{
  "norm": "rmsnorm",
  "bias": "none",
  "warmup_steps": 200,
  "final_lr_fraction": 0.0,
  "batch_tokens": 65536
}
MLP neurons of a small language model. Each row is named by its layer, matrix (gate and up: input weights) and neuron, and shows model dimensions 149-297. Each number is 500 + 25 x the weight over its row's rms, rounded and kept within 0 to 999. Numbers have three digits each. A neuron's up and down rows have the sign that makes its largest values positive.
A block is one neuron, or neurons of one layer that tend to fire together. After each block is what it responds to, as a language model described it from the Wikipedia text at the highest values.

L2.gate168:510498521510486473464500511517510481503506518532465504481503534543502542486483516497457517513506460517580494518495501507490541545528455501526460504536476516530479488499465479501507510468458500457490510481520527497453491511504469480546492508528502533497550512474464508480490478516497474508528515534491508497483531531508481428498506474467454516489477515538492495510502485488483488466536468510479530489534492512500488509531485511503498516477493529464
L2.up168:468486499546502483487492540515489490462528516475497512467497513504486523519513440511475470492454479488462493488478485497565486518476482490477470479523521490476482460505492529491475496499520493479470469498492505474473551501512528473547506484490506522466494504508490538504487462472503449455512483587491519478451497503510522503512528520523512550488474472513469512559485480485503497489501508525488525531447512542523510453508500503523536490493476534481
L2.gate463:489486513549491513520464529488475471502482465505509508486486486490514513482477502507535510488525490489500577521481499528544439482453512483472516478473504493522517502517504491497530535484513512538493520464503472524488488499481500515541539486506480483503488528516466491517463476492492494507537491498504481492501517532460481574466510505475494470518499497496514553534547542514437521517482499530501487515482435481503470480484543472477517503517444541502
L2.up463:470515496488458514513472514513494492520461506442440515465484504520477448498525511510506504530534493514498547521498512516514487559469483495522497481517518436548531567495504518480467480512501472537501536530512483485564503555481496523535504514515494488455484526533520531488476507503478519503542474479503467549507535514499520551488505484513493515473522522512500490484492499531531499502468492516500477493487476522499496488527522494471492545540473472497
L2.gate492:532503481526510500526476552496513497507471519494518489483505472483503530531488504503514473474463488475491534482470531547500512508474482489502476500499498500462508468473539493502467466494488475489476484510496540541492551550537528455503496509524536495502541504513529520551525495509527514518476489462530477471512477487534467507456472488475483509526524447486466488497513502479491502525529505506536496489532528490529477519432550491479467535496550522490
L2.up492:469513498516475502537526508503499500521451508494495468496501532494516505487524541486495484460489504537483495485536504454472524510481499502524489513514501491489512530473487495472509516487523505484503484497498486538463534497502532498488437515500473460495469523530495522466490467484518470464534469505482531475473514546458484470524489502516481491532499558494473449536529484494506440525504511544471522494524531528493474479520467470456509529519504510499
L2.gate727:558497538475494484510481507477506573492516499523523501514550486483491532506458493501487486514495497509453503538501512518504469542502477526470544519489508511442523435534538472483480521507517501527447472503494503530498487509489511466488516520526509530524465490476493510486528467464488514503493493497509528493483525486509519521479494532478531540459488499509523454523508482475520503472514554501494484479493478470506500465475513454541521502485469467541
L2.up727:496518505479520537543549468483460519469503487454487542531459507426530508513493506465470459476519526469530491523523484505507481514511447509478484495486505492495494523476536524532513499463534475512493509499457539500475476544483496474534494475518484518496571449482522494533489519498488480496523466503488514482479456489452497530522538470489455485517469505492510513506489536497512460481515480513484517498456503480514482536521524507478492517533475558508
L2.gate751:479471500507479484487528510485554506459558503479496496484481522467516526503532492481469508473495494498527472463520564480478504497523474511514499504519480462491506491457527498478511459494514501532512500510464548511428497540532511456485480508502468557480485478526513574486469464467476489478527532471515511509486507474465483542482490523512450462526504509461486504525536518483491503518469490510529488532512505507508511492489496493475489476542530508483
L2.up751:485469536486470510506444532521510530511496489452483542476501538509546525486541495472514480476484500492500488488492486559499480468514488485537474544507472477493509516515526489522461506508557467487517517471508532520473557538499473480471486492496483523488512480502460508520469498509492489515496520513484531507505521512483507483504544524571485498498476511529497449494514540534502484508453545480495484492493489490514488508476489501478519530486481485462
L2.gate890:483501544513451479500500521462495485503478502470515500477482508505504549499576487499508494468470524509539476515545485506512522481493536492521471521510540509499517525511505530532478502481500465566522484501500492494488459518521453467486484504473486543502510553512516501547504485572460471543472492523522500491472507500498528516472527460457476534531522518508496443483500481496509516519470520502490587435500504483500490498489488520521502512480490497486
L2.up890:497524516526492498486483508498499475508481478505542515483540505500477534478524502522510500508496509511499500490541515463494544465512479480505518542512469506494519471555505512506488484460531474485461501444504507532412523557567505444498535503511512496511507492527456501489537493517502466513503481534512506457527533484470544472500520478497456513454524502502495484457514483466484499495489490483484523501395487481522485480518525483489572501470504516515
L2.gate1042:522508512531467449468450521540499477441506448536471540475538553503530488528521497486507495482504512529490505495552452480471472505489468496523519544454505498491506482469520479484504479500502452514508537468558518498479512470487498504490517486487486522501497517534513508508494530518498473485479494506480505476447554492499529466534498451500458525484493503496476502508497524507477481490511492490485476482534518509490517517499516482495504504500494521498
L2.up1042:500533499519461470478538516512487495459487499514488537500536558474550470482494480474523473486481541562481508519526476464455483509516515490517521526492521468476531523493519507507509486491485516522545512482500524497479556523501489485506526527475511524505494506478508504508515526504515511502467492500450492477496557487510500506516468509551481479511485496487455503510510532526485457465508454496467498492513537532509512493490491471447515509522480502501
L2.gate1205:462470521488517539541481529495485502464518500487484487502506504438479497507526481495497521490507528479497520502479497499517504488498455493536506500493501471448489499511478483533548472493519515503491501525465535534460485508460486520454513505501506520462495543524502499471463516546546485501492490506523468500525500490475511512491518513529439465458483487525480505441537492551501471507505509463481531536502497507484495524510517458468532530482543516487
L2.up1205:540460491509544508505473464457427468483480513523488476485514518499557508537557506460490456519515560507479511482492475496548498507508467479530550532508479466486487509478485463531470441500500463473515475484509492494486449483527484492456491481484506451558508449520507527548467447498522480520473496489487535453460529531493515545439546513547471524507521510456477522511509467518500478500529461496483484521461482513505499466458518487453512521508538508503
Number words and digits

L2.gate118:501491514530509513469514459510530547502492506550474512505521539462480427515503459534520489475479515469478505539514500485554488486517524521491449498533532540488498515552496537536483491472478511513478505534493455534480491500517498540513497501488523477510533492504468500466449510486499491495476541521537493560474445466541508497584558506486526478501451499489499469493452478508489507472479438507493524463499489498477478486488487481509479545477485478514
L2.up118:523441496515448526491525474561525484494484486517482490537508480560435511566505489510488511511516466536520505456547499518499483489513491489490538459529436451493493535486534527527549505487498544491495514511512513487483532474480535516506491511517518531502540518509499509523529508485471550500453516437549494495491476502501503495531524499525479505515471504504468506462497503503545523494510480522524504472490502483535539476494500497500489536546486487496
L2.gate148:510483526474570501511481485473487523498463537545482476507495493475488496485514489544548508516545455520481493494525489476524502459512516501514534509544507515497539482490500518517522458548472505495541467497518469487502536527480533513496531486480508493494485480519488491470479481478472540505510511491495493473512536524475504466487561536509515503526508452481538535509493529550475473504526476573481532472446514487505496483523543483465513529461510483497
L2.up148:511466451497519489531496477482489529498528481472471508536539493505462433525495506534493470504523485477518495480549506469501506495539523474490563536519478529505538471513492525481499502498505489491560507515508519509496494478491497449503470545533479515433520488491492512508466489480543536481466520503464498519486465554470535504467525501452526499507546543524486523494459445507491493489528489504481503440465546447499498460501500460470487495516475495483
L2.gate549:473452487474504473498477502452484487494511524566522485471493524527490517502499486461498471474479488478505510465478551472471459572520511547514484449496501533490472482504511500512492549519496467522452518521530552505475486506530486506548504534507479491472518477517474492504482513480460501511484488506479509471477432500524496501461503527513540496497447451510527512524470506528499516531501510516475521488495523511542497491468514530544481495533483486506
L2.up549:522487473536481486475500468491472484497505536533511467509512484543494498568489511490501500525453495529511511513554485509530494495508486502496474489516518501484527475509489561510488489498509517522465520501470558511481446486531479446509461533486488478511517473554440484455502460477538535530451485518500482501497473514536470490508425490503520514507536491475515510519492507511469494512497493492533529466477476515518493507485507510503527498495503525508
L2.gate614:555481511491545512546530491509507495509519487484488469469488505505517519509506473497483501475463475539532484475536487490492516471531472523516509522522529485566528530468493508494498476489513490489495497554493526493499482502501490504506474498506476504502474508489504469499498479512491499511463504554506521500449505555500494459522501461521476502501540466533496446497484507487535516531508523509493489499539495528516556506478519467544527486559526498501
L2.up614:540478494519520495509501481497544484504527495432460485509496508502490511485514468527503511493548507481507501531509491494500536503535481493517525503545496506554489511476509493451453474494515497522452501466479498566535501507496517524490520572520521502513487511503521493500498450539507502549475536546531523494459523527474467461494452500511489472481504486522549489521506506478527558517531519495503504444543482493473566462491520472495510525472505434496
L2.gate637:538471472488500462512484519501545546501473476537511493551509506462477470484482510502486527494515492481553489459530493493489514490552522503487523493484502485514525481481505487532514486508518512486522531523419496511510491494497508450488492485504516513449479510536494498497533476486483520517485531500548501535455501491515512489507537504507509504505490456487516485488507538531488550520466508525514479452452494491485484499510490506536517467547509495514
L2.up637:533489445492537536493502481529466516500478500516452472476472507516494525481492479473449510498488501491457509502477518477513514480522477496490526507529537491524521493491492469516497532448488525509487594467497479500526473479542486491502502505525476534457458498551493508470443511421502485441456580543452481528571515466507462480519474497512498546474473497528501535538495519511509504467511541499498515494517500493502483476523500513499481516522501513492
L2.gate808:499511524476512478513510512513507485495498531526490545530505518530525530521469482558469503520503499508487498490543482504502506527541489479495525519507512510455515515514505488492496470483443476501505505493533479488512477524497490508499482541535513527482486490540486520512483472458503478519503487535497495561477501524475464526484562428512485493499468485481490502534484506510484523508494534494511480513510493489484498545489460504513537488536500481487
L2.up808:497529521533485477480555512503535542479486551475472556468528551500468501495524522522453521476525561505503527462508527512516508469539532493463508470488523488482501494504460476486494521508498490485486554493506504505518457486455470518494466507465515520479548503513468461527496521493526469505532504518475512500523505503510500497498487501466511502471473524496532492492477483469481500535506487438475516485497468502495474495519502526553501491528508535487
L2.gate866:493467462506529527467499455538494479447519476524556503510451522474550539458506470506526485420486509504517468491485512482496499483553522527499502517509523488486506497481524477476453528490515523516508523530470486508507515496517507531510515520511503523498473466472513502494493504505490481495490514507506531462532493479517518499455468504522543553493496529498460486517479481514512509510493477492489513502505532493508463491466575530549495472502479473508
L2.up866:442501486523476497496471462511460488506486474480538520520517503465464533497505568521504488501508494551490484494456525512509499552473446509488491478508488502491492459442520508488509484491493516519504493491497502514520509477492506486491477488516486482551445490527512482481517505477490519517494533475535509543510480487429478508509496490516508482510510513461469511489492499524458494481497464506507491521520527479457479510568507512543507521500522466497
L2.gate1159:492456459503527546483492509453488509454475470535498511489528502482490488444494540486477499500492489488534489492535512517468505490539477526497483547462477519491509513516526537527449494503556501482436488537464502509515498482467514531518493520487510526482462477517472485498504499506518498479462505517481490521518490486451440537464523511457487464462492501505510503533493461514525493510499483494504519520489555465507492478521530469510533502523511472505
L2.up1159:511471486513495496497510525492477507482501449471516490500517509564535477532493489467508520517495524503496499500481502452516521510506497493545518536459512515486544494532498562511515433520450509498462503469530508497496521497500536501487497504474474486514466513488482481523484556426512530513497445525466487511511513472466513496485476492514481535451519499533537550526509513543513521485496472474544507522501506436503498532525487499537525526514507462493
Structured list markup tokens

L8.gate168:505485529489508505470471519522493515455534542505536458507531529504545505509525507506527499496471523512526511489517499538477530506502516488498499478499495539518530512452505484488510520495541531512465489510504481511510463510461485507526480491523536486506536492511481519499533502459436495491508501535501535459501482500503465502514525518499499506495514532470514492475536493471474505481477501514513508506509474519485488477483501515492498479492489534473
L8.up168:474478487518516479519491462520509534479505518520470483533510495524466480464538507499482519531502552489477540506498535526498521491499521507505445462458488510497468525472500496510539508481460525490512484512512506494456496499477504499493523476465478471472478482490523482487539516507499515497530490549475493497522520525459507504475506498501487472485482522480513523473461491511504470525505492512493491516505475493506527483506502512564460498477466477497
L8.gate316:482475540529564489486511511505521518513506468514492510510495446490492507511502500512506516497533514519467462543538500504517496476519464501517541486522488504523495533497515470500505485487497493489526473521468516488512492454521482534496505467505505530463495529496439499507505533515488496491493516493519516543528487503478514500502500506513503514502446501518542450513483505510536497479527495486504508504487507486492471459487493515520513488481471440500
L8.up316:520496527533480520478483503529494530512498459449519503514489494498493501505493480507476489527504497499478545504469519514460484472494507504484503518469504544530523466521491466465497461480514468454469486496431520501493483470534497496524470478477470515534522510540494484507444507497569552516501498573480483541474501530509478470475445500508474505518509495473501486507496484508502508512525507529499494513486520499528489497526514492493473504494489499522
L8.gate404:493518557528493551473480502499452482516503512534571496468514500502527493548480539502494484477503468528477505489525538523467503499462443507483536516501484501513449518511498482514526522519514463478456496499483502493486545487509491514556482505536502484481513532522504519487475500494503552460466505535532494506492505531532500481506496501530468465519503524481515507513476484489528491493456527495488475486498552483487504496482526479548524480498526457511
L8.up404:528481450496488502455530502521530491483512492511519486515500491523521526504556449502503492500495502512511491452490504507476500499504478518532504487496442497496503546461458461498550503515537469506525461515506509508522518499520520524495453506480493500542542472522507501482483469508519549532557440489468496558480504500531505470467474512466500497504513484472523445489471508522500531501502485482514499478471501453479491480436495480505488494528527500496
L8.gate509:520493482497494538524472497500509520432489496484466479498488496463486521467533500521460488454511492493479490502512450493503507465524452488524488501465493482490468464489497480498527524519527528489515514469471507459506502451538495491480521466503522496515532490475507482485463458461466521503507525537459517484488533506513497463478442482496469500527516548484518531456488459560487487480468480531529512515496540482498495467457542479500529476459509502491
L8.up509:469478507548522557488527555495488487518483508475515517483499475503480501500504515502427485471490481476498468574509512501464505488554452530516460458498522485537530475492496470511551492500522517531512499493487533535491477498481510565512498517506550539489530512555489478521517528514497502502480507540520532516500469509504512468488475464516470527523463543503514491513487491516493498487535510541485510538484516522498445473439489485476564523489488452463
L8.gate580:536546498493502496502512512471537494443498467498519512504511535499449544503512480509499493575471503478477486506515483459490518535486516505526526490456526521448476489533470503536502509549521510507508501529494473484509513504524510455524543494529481473534494480490499500473510473484501512491479503540518475544526486504486509496480535503516524478537492507497479494511510477485541513496536476487456463482493514504540496547483490481509491502507512500504
L8.up580:500486479450477492496517497500506477517491489528515527497526490503533482515528539504500502484491502506493510482494526523533507491533460537497500494498548486489536461514508515513492491520519499464511529526552490488527474529530510531458505498473517518515512489499476509547508460485499516553448493500523528500508493538502446512497522504521455497445486456526507517493499531482487490527523507469519499464528499482484567504492469463491529524505453494525
L8.gate842:456503496529483525503526500510498521502513500512481446464553529514500502457540476487524479563550455489498522502537496515467529480495477480467479492491533540509495509482505458508514506500453532480480479499509512468497453464499488514519479480496495477563502482488512481536499516524557525551487461507521543461515515428472476526490510489480504509483514522454534461485494491499482487489507522510532495521520520457518498482500509516493520502539492505454
L8.up842:528487502513487472531497497503518520493537503478520510532501490531497509484505496526489504527494457514484514542524510501494510503517493534499473496482496512484515454491516459519506463522474457531481519443469506495506495521498520489475509526499487486514490487502488478546544520505469499540500511505517551524506505509495523448507463492479466501490461550501484492486536450524511525496572512481536491534483511516536486480489516503493477472474491521511
L8.gate843:488533540484483508488497478517533467492530523499535485481498494550462487489492489501509413515500479475508521477543535496514509507493514482507511490495466511489455504514496530499492487508509473497414540490492503555450556449537474518567560518513488477465487509497524509497488503494527511513484511514497460529492479479531514505465474477503499520514503521494532482470458485513513523455552499511520486523466494510509488514474553526545522496499518504498
L8.up843:510531528476485483487514473506483478493493515500479516498548498510501471511463516489559516503537533522472514488514525489525474509503505549452488489530529486502505520526507527490482454519530511487508473517453525506486528485532478518499538505507511454505523526449456510470484546583516471510512472459532498493448499465477456481555519512524521539507510497463493510510521485488505498512521511521486505498490497466475503446503545515493430499536540494481
L8.gate1203:517473521527503470461525509491535460499493522521452504524504500471512497493491530485493508529538483478472497521508488514472496494511501519503440502480473531498490500530517510455491499489500508508494475478507488518510499515551496533501502490523508507527505539471518503473530515523487534479518494509491498494469450451488513470483535507556547470501501491464551443466551504501495531525507478502484512509490477432491518473468565512490518520495466490508
L8.up1203:449517534512512475479488491526531535492529520511506493481511509495479517490515524494464456540553512507533562474520505484490520527501478449559473486534472535504517485505489497509482464502457481544500462529497493470472479484505489454511497474459510494477520507458443499486537478529525484495503516514462478519552467520516499480485536487472467479540490496459490501477502492506482510561463505490510511512471501511508500455491515479485501483481479507469
Date slot before month

L6.gate453:499454482523523519513442471469511506514522498482484488521546527496502449482496523465453511496521500503533516474488519524492488482525514472523478530504460484470471521497495508495518460514497502522516469492464541537500513483476535479473498513480521488522500512500539524513503504466482525541505475498481427488520463528556496510481495503482500542521477445491485521484495531477516484511506503520479466525513500478493504520476481526566515499494503497468
L6.up453:499494476489509458517535503490499457490499451464499512497497492512492464544478480486491492476521515549511480499490485495563514455465485449491534472502515545503495532511499515550536479448527415498517468491484524482512512512508495481501522530508496457498451515486527481509527509494494490499505492494525500532477491466528480511500540473488476505503524520508522478508481505505518453510516456543484516528474493461465481518543501535497492512476499471482
Number-ending digits in stats

L6.gate390:537519508491478494489485467495553495458520529491506483485499489524532501522470453528500485503450487493475503499501504499519486499520451502504536506470514453491505480503484504513475504440543447509566522509518488481495517521507456508523473566518526515451481491508472473488487513531491458493528482555521501501511550466522497490513484483469517477463493519479526477497468522496509528517523508522471527502509509515452480543492512525524482510522469539524
L6.up390:498503431510506502499475508525508498520500526505484532505545510513508466463503520535506493525492521515503526545500517522515458480495492454469502512500502487520514484494508466445510462482514475460440497522517500504467494522486458492472506492507497514462524506487501495525525498489510472493495498494491493489488513507490510509500542515503501500531496539452523514470476542480520492540490478527513488515506511478513475525461521514496493473495499531530
List item line breaks